MLP neurons of a small language model. Each row is named by its layer, matrix (up: input weights) and neuron, and shows model dimensions 213-425. Each number is 500 + 25 x the weight over its row's rms, rounded and kept within 0 to 999. Numbers have three digits each.
A block is one neuron, or neurons of one layer that tend to fire together. After each block is what it responds to, as a language model described it from the Wikipedia text at the highest values.

L3.up408:529477504505457475470503524476515499530521495503511484539489513494480556461539496456485513502482502515468481464490525539474494529507513483552514529504485484492480483496523541533518551506481477477526523476513499492482511473500550477462510483494509518534486474490457512483528463498538491457491429445508525500509529523488476504514508496521471418468505507494528526504499518486516484494477514493499528519490508494519509520521475539514476541476503500466516525476487457515520512504469514505521509492484473506504525489535500494504540478481552507440500495475457460531532492500438504481490508473453507463506490475518491477490461530511521553529525494
L3.up420:468546504514471471508461499492528516508515524492520498478445472473524511518510495481493481471459516481521488490511501501523514457509499469533518518492503498488446531505546491505478496512514496487512505495490481506502506508486540474486476494494493475531550502538444493519504513486510467522494534517511520472495487519454476508521536498471501431472471492539524546520491468497478521517462509459506500506495496491508486539513513483522501513483480459496494440469560515461497496459498511478535516465484494517517536482540463499497507495446476545474503494551497521505488506482491508487513526488510456505519519531509530524490497513511514456486484500
L3.up652:520480487532502512540470510494475438489507503525491485468539501483468460509504498520495510502516485482522501509512497461495488491487513537493493494523480475465532509506488491490510491511514491517553485473548468509473514512521494488504506503459485476479513493486474454491485485491493503452503515431519517534470464539500490501571482528465520509503506492501492515472520517497519512534495549498487480541544536485488480530452473520529488465479555509494529499488507540484489513514507503523524503522508499483488511447487532480482478492526535481505523544524517502548544520514488508542506502476508496515509481504492436506452521505504483518480512506
L3.up1223:542525501501513521523494460467548498515489528492516524497488519472495515474504542458492517540447501482512503530542446500485494493485455501493469499460484520482413457478494453492486541488490484540463486500493513501542506487528494509485514487485487495519539494480475498539509534509478470512473510466474489476502514481520500507537511452532497505504519490522500502497494450511480529539507505498528549521521502530507519483555529501465520466500475489477500495495520479457471531480464536467513517508516483482496496493484502506507528506508497552485509514520476480515473489528530518497476498507477477470520498453465496501497459480506557450545501467
L3.up1435:473492493491448493527529456496497508461477481524504496473474521545467524496517516520473513497529516516485493462513487471457484574484504453559517516482518519502494543503552482502531508464473485531524519519504532476468448536490500477492462459494495526534481509496472497543499516508481523543469443481506526508558498519507472520527511474504483458491504495506511475503473469447522543508470465539513501456540524483523524508496518497505499484519516469479494562515547496483509535524503493490464488481429471495470508476551467519528508502505494524511492516515497493516479504527559472496501476484491521505448499522546504493460502545512524503532511493
L3.up1487:507474519502504525509532470492539461524496483467518492455494483503485485511525489474539481513450526503475450537520512500528502554464503515525496526497495503481498521468509462514483536511447512483463473477486501516507497476510474471449476464457511513555491480510436492544530481502480499536495526483458480456499496555498518513468514475534472510547507496502505505498495507487546492494490503536506509537486497479553498526515556544515508545495496509476506528486559488493547537510518485532509509493478505458483522478533508498514485520502493506503469534536504534524507525509490521474503534506493438480504502487488501490470521529527473498492488529
L3.up2226:535490503501539465507490494495497513503512484483460510487512497443491524537514517556482505490508533513468491496498501535493457465482519515502555458500507519494476503512490505476514515528464507511499521493495517528499504538525483477506549493529466486528474505505515458529508555485478517473542489503500472502496516515497534487518469472477544520495465500499459523498476489485554513510487516472489469517534530506505489540534531481534487464534528478483505483477481547457531490471512545506504514507487496530470487524522503507521531545501481496501555500505499523520511523514559505476529483503483478495519531481502541515471489497509496483478513522
L3.up2448:506487501510496441494442482483492539538553525511498514479484526510494495489463515524457517456510490455461512491491516484495498551511501538548516507502471482531463557499552518538545495478492479547478490493495477486499485475470509483502506513500479486496464477492497502508457519466505454499501513488541523505498479487468525495511489490540534503491524537516496512516534487492484503557519511486493449480555543501463521426507503496509488467471525488512519469475500490527508522485449471488503494498474518488487494460508512482510517520556531545504472560494499507473515496506543460449459536492511489480471477495543468561513481515486526477508486506
Description: Mid-word subword fragments

L2.up664:483465503482495518485536480474522494465473544477492496526468526498513493451454557490497485486497514517498496542512483520483502511476496465518523521479516558491506511490532525458546463475522474543537465541504476484483499483498503521548478496491524479465534489475501504488523464489487513528475497497490515539506498475470485487468480506530519477495544520494497487518491479465490490494521529480546472478567504500509519474509525498492489578489503531455582501512503504535486459458531459495494520489538525512521499458498522534469481524500488530515527489490515498505536488527518477486535475501503528502513520496510461526461488488517469494549504518
Description: Mid-word consonant fragments

L5.up1032:488515496501494455501474493508469508535490501475518526520518477481506496497503503472494438523513562526485511502492466509485562448512549515511508484492491567498495534500522511543474464502543526472519497471475483502501503553514499450460538559478543496524495525506527456491498470489494479509524504517485516481534493497500485534465483519454490489485470479484514501516496514504500547504500480584508512498488512505500481482519488505445468518503513472511448498474444496481528499523504530482501498523454508505466499502500479504480535541527479531503523533563502511514497512468436491491460481487483482494491520547496519477533473496486510519509463510
L5.up1235:517486589508497476510537538482487490497476490472472464508539522507478477523514496498467512535503463478489515525547482494535505502462484506523510510481474488504480556499493464501522510502513459464525544516469516524481501502517486501423452538461522476514527507505498494504447490494511477493505502473476497477495472492513509502512490518486533478433499471486517512473505499503486518487529499464500515493499529474481477486572496492473493482482474478502503449471513492523476535487507531469510515540495514499511488528486560521521516542503500494487531516498480498503550527491500480451445500496492462507515486451513517513514505493447519540532539512
L5.up1245:523509479475537500494499458467477452484495495490524486491531518432478424507499502507523481495474472533483479522524491528481535498500512467496488490503500525525495504533465496509501488465552482512511486529476410498517485537484462497479495452501464495513530514456491524514529501461506491538534500485498510541530501515505486502493527521508470489484500488470539495462480525528511530537470481493514506508494500473495479516551473546479503490504468510470476470484494508509491509496507531487455539514491474487483518511531466511505508482534448472472523488519527494496492511529539526513449510490508528482501531477498501478575495499516522518459545513
L5.up1368:498478534477529497505480484495449481512517508507455503487490474499503441456486516501449488478526498513510437502503536508472502471485521501525533530511508484496539464475528546443527506517531512497504521545524465482531433479489501469478517509478496545445490480546514513501472510500485468519489455521472488495524509510471538507502494504488496509515501507517502456500527464498517504476498532528522523514490525502510552454472524493492477500535536483502500482521500497510532467523501514489503468441508506550498447418492506525469538469493494489536507504517515498507534456465488558505515501458497483491509462484497499480565494483490500565472478465
L5.up1881:496531488488480523507496493558485473519512521506507504531559479472532514521494487538512497431472537538486505480491525491494533465506478471505494477433512546499460499488498493487510491477514517514465536523473405489510495536523534515509516526518522493501527471515532478495480504515478479508506515510542493515488473548478546511499488510497496498475483502505459483479534505483516482474492498493487482458458496466489501501539497475503475469461485482543500477484498471509478513483519495531466500536518486545522533499515491512489491508524479505499536518525474492478574500487490536473519523511499490494533562529510491529548450489482497525466463516
L5.up2046:520520463514489492464474509502495558485470493514481516511521471475496506462529498492525517476488492506454510503492532502494516474514475480513486451572499497514515517484485501521528450491542481512466490513518449498504502514492441523527521533495533536488537509500534464460491538502524527536495533464527469516526484515521484469503514521514532443509501493508513484514476537489497553499517462501477491504516495484511482479468520500451473497467490477482515509458478488546476487509496536506506491524508492497489517512499512535448443486554498493470501509487517472487523502528480501466551495529498483531523494476506516484532471498493496522511506483
L5.up2133:513485448514507496474484495506482502438486533513480507477518499452526481476493503496522513471486506492509519513473502545500556477516489481465527494499493517492510540507510520496511478456475525462461519524483514536487492529465490490479503493529484483495517483489531492515461501472517507514496507482518520473485548539511484497486481499484456546484481500509547494504468492463481507477493522489509471546549498517466518515496474457458479528518525524522486493459532506479458506519492499532508517489448479516510468528500458446502485476476482517501504493453530530493485500524489484493467512432464494474489532471516475525477480473493514532494504536
L5.up2338:442492489480497505463486483525498462494538550479513526489548479536531518507529493516462522468517487522505483521489529513503559467541443522501488516506506482589478538511463497486546473513482522478473469492512517508492519503515480474508509520495485488481526461495465528490500517531571472539508471508505494491534516509470487494514457499505511516483469514511491491496527538498512503464496467483485479462543495493523512458502496517485489492476483495549469540488474459500534495521516441537479460528491517513502500533511492495492457486473493544498481505527511547494507518520498524424526532510479466545505502520511501474520496486496533478507477513
Description: Place-name endings; subject verbs

L3.up126:493526567505508489464480503516492555522516508503479480516482551460533499501509469491497469510499507482478501461481484507488502508482509478467508460514520478493444528472554505532508466477508517467505507516438457461543472499516512517543523501456464503521442504477515508523532478471476539526515470498464488454501494506505501509487484467496470502485506516533516501492516485531488532537481519538504478493496500500495515458496547516476484550509519507484507501494493503480541509498499513475456504450490520466491540486480563494476493501496469492496524540501481514479462481539499513536470470481507492481468486473507480545540526494479466521461496486
L3.up1051:530518444468533465539474500433507513566497505523508516495486466498473507498528485468517563488486498508512505495533527525455517518488455471501523511475509491549516519513457443574536487507523509506522498511500519479505450495527515498481480511492461466492478512497491498487450496502502513472508490503498496484528541521529514510464521495484475532525524516554555503481537503537494524463481484463466500472523468466532495461469514511515482491482509496474527525509501494560524559524517454507470496467524506445478478509489517506484486493519487525500498495538471492544496476471498516543499540496432528505520491489470485542517491484501468523474491510
L3.up1091:486500497474502469479497499544477480517506498503467553510480500493471502489507498528487517474493452488506502488493485504515448480520490497482486525502515526503524513504479499515494486531472452488496508483501518467512489495484581488507496529482542491477515488506475555481456498475471503538490524489513487503495506520477487487449510499500505525480509521490555480506445511527503468521510532497454488472506484490492483471538459525517503502522508469496492472485466497498480513490474512519469490507520487462477544474461472481466495509503445481483511488514485479481472507454470508486530474477458486476503508570478483528535483541483503530494545489
L3.up1142:513513501504496488511486534487503501521516494491511518525473492514503487488515493519463501484512504523507472469492471483489512506523475546483509487518506516508518500490533534519505524509443579500516495490488474520508456543536506516505487492527524502522490499499487518511485525487476489535530487500537516512501449483522484490493531504488508494487476543535518482489504480473499499502463495481494489452508473465488511494480494513481484508502502487494477467495568517502506520516503500494526489500505467469488494452527499480485511542482508487498495493482477521517524522482471483487479511506497461468519515476470505517559540492505467545530512502
L3.up1656:506469529473492431508489517498503471502525481487511499464457469502492511481522508489464531503510534504548579441550466504525458483510518453486499510541492550509529502496492459520516460528484498510484558520422530518545491485502550512488504490516506480508524465517482504509516499465481503481509490503467488506489503492485466527493526495523523488492476496536510504485512515469499523494482441543516515443498496470481485488476475503494545493478504481528465494529505438491493551495487474507519500506492451523529506487494535586466508479519488541551471497484496506536511497463531495551539487504460485504526504500524524534512501493474482522501510457
L3.up1995:491496465480495495485508512500486494560549478473506545453448488482492491529532453546448515476488510462532453533479516509545500523502488505504515507468486434479501464505522518469509510476508481457549500488568486478505517538506509474508493472471529489493482492464508501533525533505441507520475517498510510507541501505509436519486475464462485412530448510545496523528502504523514460474477510525488512523482488491528471471453515503542449553466502538503488481476515524475554494524498531489476507478477492476506528514491500503528535537539458512469513501517464459473516517505508498478498482502509502463479520532508463506515537495467455545459511509
L3.up2054:528537500514524469474471486485456457523513472513524534502520510508487523489515517521491518494475538495519527499510513493513432472464465553522490505482518497490513503536500476535463536470542533495548502480483499451495465506523527534511518521493486525507470519493524505492476517515441470520480493510483506516491495494485464533503555509484515490502489473475525476515471508520525485484487526480533477510513514480497540477496474491515515497468503528515482474533481519483488511511489481527504476433514457531488534484499492505488525504505529513443497507503470491542520520486517491499454472476474492519495503487529534506542496481493488535514525505
L3.up2358:532483527483481475532444466506516522484512497456525515496463486492482501535529497561494477530548496447480501512488524519490447515473458495472479477467472462493475503529516468516490509555498519496506570499496460476553501498558480499515462517493499458519497494535504479476494482471479515495535528504494498509519483531518492545507485523560477456530481479497489490510555480491490489490518490494499500541530495498500522465553475518506524483490495500515490501499504486472493526531519510530541520483458494532504495476490519511513470545522471458493502542536503489479497481479518533544507490468515497475497474471493515523523461506505473526519434517
Description: Clause-ending comma

L5.up49:460486496503524464541517492525512536509487498553521519504549453491552507501518472515461534471502488508509491441471511513510483467505485448519505512525496511494512487532507540531496532479487525476550483479510529493496482459483496468530503466486499474536511529474530498551525482502471517484492473512529526509452469500499488482501489496501428535552473505502518514465531494471491513515477513509490481476528491472455484499519507493499498484526483482452471467452486464469516485509556536499502483456486496468503518511504510510480507458520482500507539452546518510478465555482517468501505500506494505486484547528482475493500442447450484514504535519
L5.up113:493517494482460540497529456475500527520507525517501491494460577466490495504497469509497498510514475525470477456456509518459504484523518467466497530496511520503508530499529493513471519490482553482510513505529468467522491459531490492532528482486509474500515447475513477482508532470446552538479479437536485490475524564481466532514500483535480476471495512499499512497510499459470508473528464507494524503517533532471510490470487503515491522496507520467510527473511477474510467523514488515526482471547526505474523483498505498455443505501476488497535516462534502485471487484495486518530526473496512504555473469516571513495466488506545523509500519
L5.up694:462480483496503457508495484500506521535532484523497510484506559477536500540504523523486529442491538460500539537488493529481533552474481497469460448494454464469512499507505542542486488512468483546525480519498507495475456503446485473545520515490452482503488497531492486523514511461449494465497489473517492543511480453519494469485474478505502453452506515479527515520502438517523489452491500535473478497543511494505492495450542498457474489487509506542550521511502474506542515497530513483499479478520498490497511489534510522502504497501514442500456491506537493509463497496463496480533509516523528459453503532522520517513516507459508530518505493
L5.up1634:454484498554519501526497521480498489497493496573555505467474471480476523495497470515535484540491493467440500512525478487506549517524503494510473491484508485497475535515513500488514505506462514493466508503502512512503485527497485519503524537511500467518531514482517502487495485505527491546448487463490501498498571474467518469518502505512524534488481490458480466572470515498535493500556506492512520467511527445464500444497451461482508457552465504527458523519539519491474501462465514507485499520470475514480506526488468481505475513510484511514443511509527485517485448563454482516552458472527528473495488496473478470498441500479509477492489484
L5.up1755:524510492511531515488440535510514509508497495508497512514506488515517541506482499498481495478465518500462492519538509509515446512504524423466486514493485511533532486485468514485495472545480479436447542487493497499510506495509512488543527498517500506517515467482494487508493465515499518484502526476510492478582442479545517483464490470527474506550477477462506527468507479515541515479465520515494515504488464487484479504479558473517494512477490524491471521537512482516500485523549493542453531482493483514505471518499468478470461498523450498510474483508522494497521520476503494472504486473501519487502520516511498510450509497541528491482499493
L5.up1922:493511473505509481447481484483482525541452562525521521498499547483456506517473473482499494506491507476499525456464514525537511482482526449489519494550493479507504484489515516479509498515476498494483497452513468505498522498497516497467529514511504538478500494499468512495541519533481528477498498494480512553535504508436499516490505510503505489521482518500518540488474481513497469477465504542496494541489465520515492530496489522474480468483502471508448461566467482469531488503525520488505480495570491433538516485509496483526492493499471478459475479530502487481508489534508475514497497496485508461482537470493492482540525500468494518500482464
L5.up1995:505507486500491459482528513546564571545503518519498455505529505496467523498502458475501491450476490504507499496493528524530513481481554523503525510480513481502509485520459505452477477493497490495510509512489493576550462475513499515484491501464502539527487515523471508474545504538533478501555481502508497488494485488534503489507517491487483462482466519498519512462496458557484514501471490506494526500459461487483521530487576482496482465497507513459570494503456525480506519486521479506475505480452508536548464513481500519520465476506506550467483504546502499518466510505496539456491523526508482513509476568517457451545501509480510483479501468
L5.up2355:487451534506514533483494509532516540520518488505506484485527473529520495485475501472508482489508539480494482432483482482476517513484468482461541497488498507528475492518528504490511475552493501489521532470487513487494502499464561481520532523494515485461489474495497457475489466503473507532485520538504498527494488503499484498478529507532474481522473540526488558466516444492477487551452481526479525522503446534474453466545501480508479477524472538476511519480513475469511492471511505540479523477513517475476514525546491494514487503548504518520505538509490466491474510465466506485504510499495459486533517497525456520498482487497530505512467492
Description: Introductory clause boundary

L3.up438:515443508534535488493486509541459488508505501506524523472507473486498477516484516523537498473485489540528505527538516506473510495503508478474491527524484481509478529450509481474531508518504517494508510513488515476457520555475498501487535508535534499479430459527526472490516488503501505544525523502514549469514497462487511523445479503495540503455496522461535525495481503512544480509485455490485509534476453488511508474511471514487497506474504497483467491464498486518458516482494509519452549499495514503458471527478473530476515514477505478507510500490508493522434545525494491490481501512534467484534509479492511479533530523527530533533513511
L3.up487:479510538497532509504526529513523530498497508519524498504514485509454478494531471518494541499475473485497524490476458535484506525508475515470484509491488511509460489477527498510467462550498502490524506481539498506473492519460534490494491486509492487519508498466478524495471496491514442507487524492451511485544500459544480455449506525492480507468515524516465556488553508499504519526519510519530497478513492470491496495481509463514547487528510523516468510532478513511525495505476470540512490511490497483504516506477461502488499475464497514490479514464521501498517516460492494522453504507507506529525508471470519493460522510518516517532505514
L3.up854:486471473492516537539512504512474511443481524435448520465506474517491475498532534494559470515482499480531518465482498519550542483518472495489489500538513514496474492485517562519473464458487474482463526463502504477492469498484519528526513530507550493457511490451488554548478506472538505513527518440490530490525501488488476531525505493487576516509509521486501557493509501499509504450516486525479477489497502518516477460504502535518529507477519521503504498516527491443538491501481528522477514496496502502481536486530516514500526503549542485485490489498553508448483487478536476500522548510519527497508447509526493514473505529510503461482517493
L3.up1518:507489516504487492506518474534483490491524532528497506457511489491486519539531488533472505461514486509486531521476467514466515515528488535491449461514527499490506535516513509471501479501493454525498510522472506501480518482516515502510538492570511486476519484501512498546546501504478485536510530486522512494505503502541476526471481486490527536487515480527522494505491545500472452484486531521497474488484488502488476447479497516497500498454500461524493463460544497471489484500487474497468468489512479455481498484538530490503489530512461523521509518477537509491484492434488518477478502498526489514503497561436456508498484536501529548464500536
L3.up1563:505529498492473519483451481536530526477523540522514533509504509489515493521513532538526505482540517483464531533520520528484484490525477531520506466524528473519475508499510501474519481500543480518498520513449502503479504496514472517497541498484466512469491487508563519483448485506473481482497510505537508466424476506491493497456484519477515549516501534511496531510482505534510518448506536519470499489485491475497468508494512524472535517479497505507484520496539486491437514504490479507535471473499504521504503502535535524491486473525493513472538544514522474484493465493472514506483516456506523478497515473502515486520490516529486538470540508
L3.up1601:518507507552482484473463517497525461507498530517485512502514536508509508547517500500497507493504480521514498480484459541463556488485510517497476482501511499528512477562497466482511492531520497501470474497573491540487547499479548520524552484503549482463481506453494483489522497494466489500506497530503496538547524501456520489455502465502569489491509487526487488486518500550516498498532510507464550487513467502539498525493455493516514523488479513518520488478509444521496511529454495481511554495518477519497465488496516557449484488516526522503502514464470531475476567519489451478478477520518487488501517464516507496462509512532505516487510513
L3.up1725:459497509468507478505496506513509495487503495500488505501530488509478504522478498466494520488513480479498519480508510509502491505503545517503514470540509555482489497465506494491499486490507436497511518532454503483493489452480490530479521478516540472511508506493489508490539495414513513532538522500511481459465472488531476479475497472510521543483490531496495487513479522550513506479487473532564558503495512517484472473515543485488478499476503500572526502505543507507511500503486485488507432532512476543519525516506539487476484531490538523521487551523507512489479511446456551481504510495522508538497490532483491490526490470521446553475539491
L3.up2379:478519491461503492536518489516474519469502562500522493484531489525502505500481530463486485479515530527495487550450495473497497516510492536526507443494573513470505525509533479484505512510491526449502528536489473491488498540537476496476545471535483534559525490514532522512468473515470507542505531501542454514511472500531519533511482505522514501489446504501526485501482533496514505503504477499475512479479505489515511407452494523449484513434496432485502512478513498521486497530498463505520505474503485477461478531522514465496490491544490527500525558501506530495482493501532507475455549511498485490533525504459478508483539517491509478495512499
Description: Place and nationality names

L5.up74:507511493517481506503511486482480521506514508505485493473518503530475433512486450498501515504479442510478508512460498489494503470502501517547508465502502535487460504537480510534474521484500467462529490524492458527480520468528484483513493472513504498504529468514493500528461525479489501492531529513486476547512509498489533534491527499537516463479481498498517522508526512549537525529496452470469491486510504496518497501504508484511517510502465516482523494493507502526479528506458511493508462522536535496473487512486515511566466481498490517550495489517440460536486539534520553514476463454517502514493462474512500471474492509527562501492458431
L5.up400:504556522524522528506471494495478500461449550467525498494486506504465532477518507473536481507462470533527507535479504505517508516486546480481471494462510507503475480483528481439483489492480502484517530517519530531472520451475517476515528449485473489484489529478468503487487466505449446463505464498479497486460515528483527509463484465483493507490526451483542518524552494557532500484448493489460529480464512482488487555503541469485499505511456496498553493479510526489518499496550527432509520554485537512519503517517462474508483489528487498486485495512444510498549471504485501493493481495546539468490480498518481483517502526511490510493524497
L5.up597:488482480476476498508471478451506494491520545518536433505482516458496453480510528507519435512482563519541453527506443479500520456519506446503480483462496516511497485535539466529481519519480488526469544511476498540503552499447517496547531467522490496495504481532489535495456467513498483512469467518475471506489509491499483542531497488515519487505527496503495531523522497484472470482502509522479455484488530469527517517483524498474536456499477530490505496525540539474483431537503518497528506521529495475516510529485475463476476493502538531524495504539497476472514470475474524510483501485543526519483482507505450469475459509487522497490507524
L5.up834:513491494548492514523515532469491476499520521456499507452555508530513491483509440533461485492503471543431471517490528543496482487557492488531500530533499541476525538500484481475491503526472475489527457499505514476487496514526480486541518472512494485511503493518488504502559515476476502552530547485478545508491560487535493491496512512515446512507501483504484512515565490513476419487488494467445556487493517511492489511495516541497509460482470523491499484440484512498485507503490532479488503510548491469511455516515506486494489512517500501489492454476533493516516465487475507545483544498548522498492545488519502477494480514494475501473515523
L5.up1108:485512508523517486485494508522441490452479473529519478435472529496498536507489476490465514477490509504529488524473482473501558514492514528527480483508507493531485520523540467507525498508465479491480506500466439456483494453474475504510519497512516517515506515492481502494482499481490523504468517506517498506455496540496518510484525463520465515501524496475485491480555483481516511450486550463486508500536483513538448518460505496466502490521475474480500481479497455534534484481517486490470503519479506494498482516537484519533451475548531570510477503497489492487488523490496475484513520510512521483490514490502487486482491524481494490507506483
L5.up1403:530473491497477517525534517515516476512493498514524500478525498512512538486496475468513530499473506518514471483504513518503450532470476507535475532532471562468493490496510497482536456497470494483531504499458502505476473478527503539467488536484525493475489546495454490540499505538488497484452492462488546494483438562528496507484488509507488485506468486499501501505514477490518488526467477506484497491529484502506453502463477477547492558501484520527502531408436509501509510505508509485467454475490526494519511515513514542501520525514513505494490543444481508466490500488499487500490507497506540486492496516517506513475500503542494533513500465
L5.up1569:468512461446499518495511489488497514454489519543470519531477496517486522539496486475498518496452489483512497516502509504483511510481486506500469465472518497535434509507504519469489507467496532478527523481483481515470490491490463477487488532509470502524505532507495482524482510512416510483493476548475463512512473520535486508523477514518474512462479506501498543482522478474519515464506500510504549470536469487514498511458478525534513455502515519497529496473432469490435471521505498441474498489451530494518531520521429517483520486512513454466530474497505506464543525511525531503466500514503476537464457509490492513510487522518548483491492530
L5.up2366:493500492502501455507514498495493498488454494504506508515498497503498518487535500501476507531536496496515452527499454463487482509490519505485499549522462481472523513483509487456478473498479485470446486510466500514470456472460464504509529513458527481536507465549529487540513523466549485550479481484448511506495523445595524512489506489542474520480522513452475445466469484491504524515498519526480533484515539489473511482477512468519497463503476479508549503525528501504455531484505493440534540481543464460493525501545514461504547458504531503514492496504468480515491498492478519503475541488542539487501486526524493521457500517491512544537511464
Description: Word-internal pieces after capitals

L2.up1934:457501495482496535477496498524492484459489542522510510498521494508510495506512534507500531456521494503494520537490513524498509533496499556526501463515513487477485491536518549541469531492513482528546473464498499506483498496533536501499467494537507534507511506476513518467500564485501515516527506515518480521484451538516495522496535522508546480518456512506500493495511492496492509497499511500548481481496532521519501488454491512480492509506474471494475466479524516480496505540488499489492458463506520528500450426513499455467512492501549544510498518461539545488505544477499522465469452525516524519538493488479465473515521533515497483523495498
Description: Place-name tokens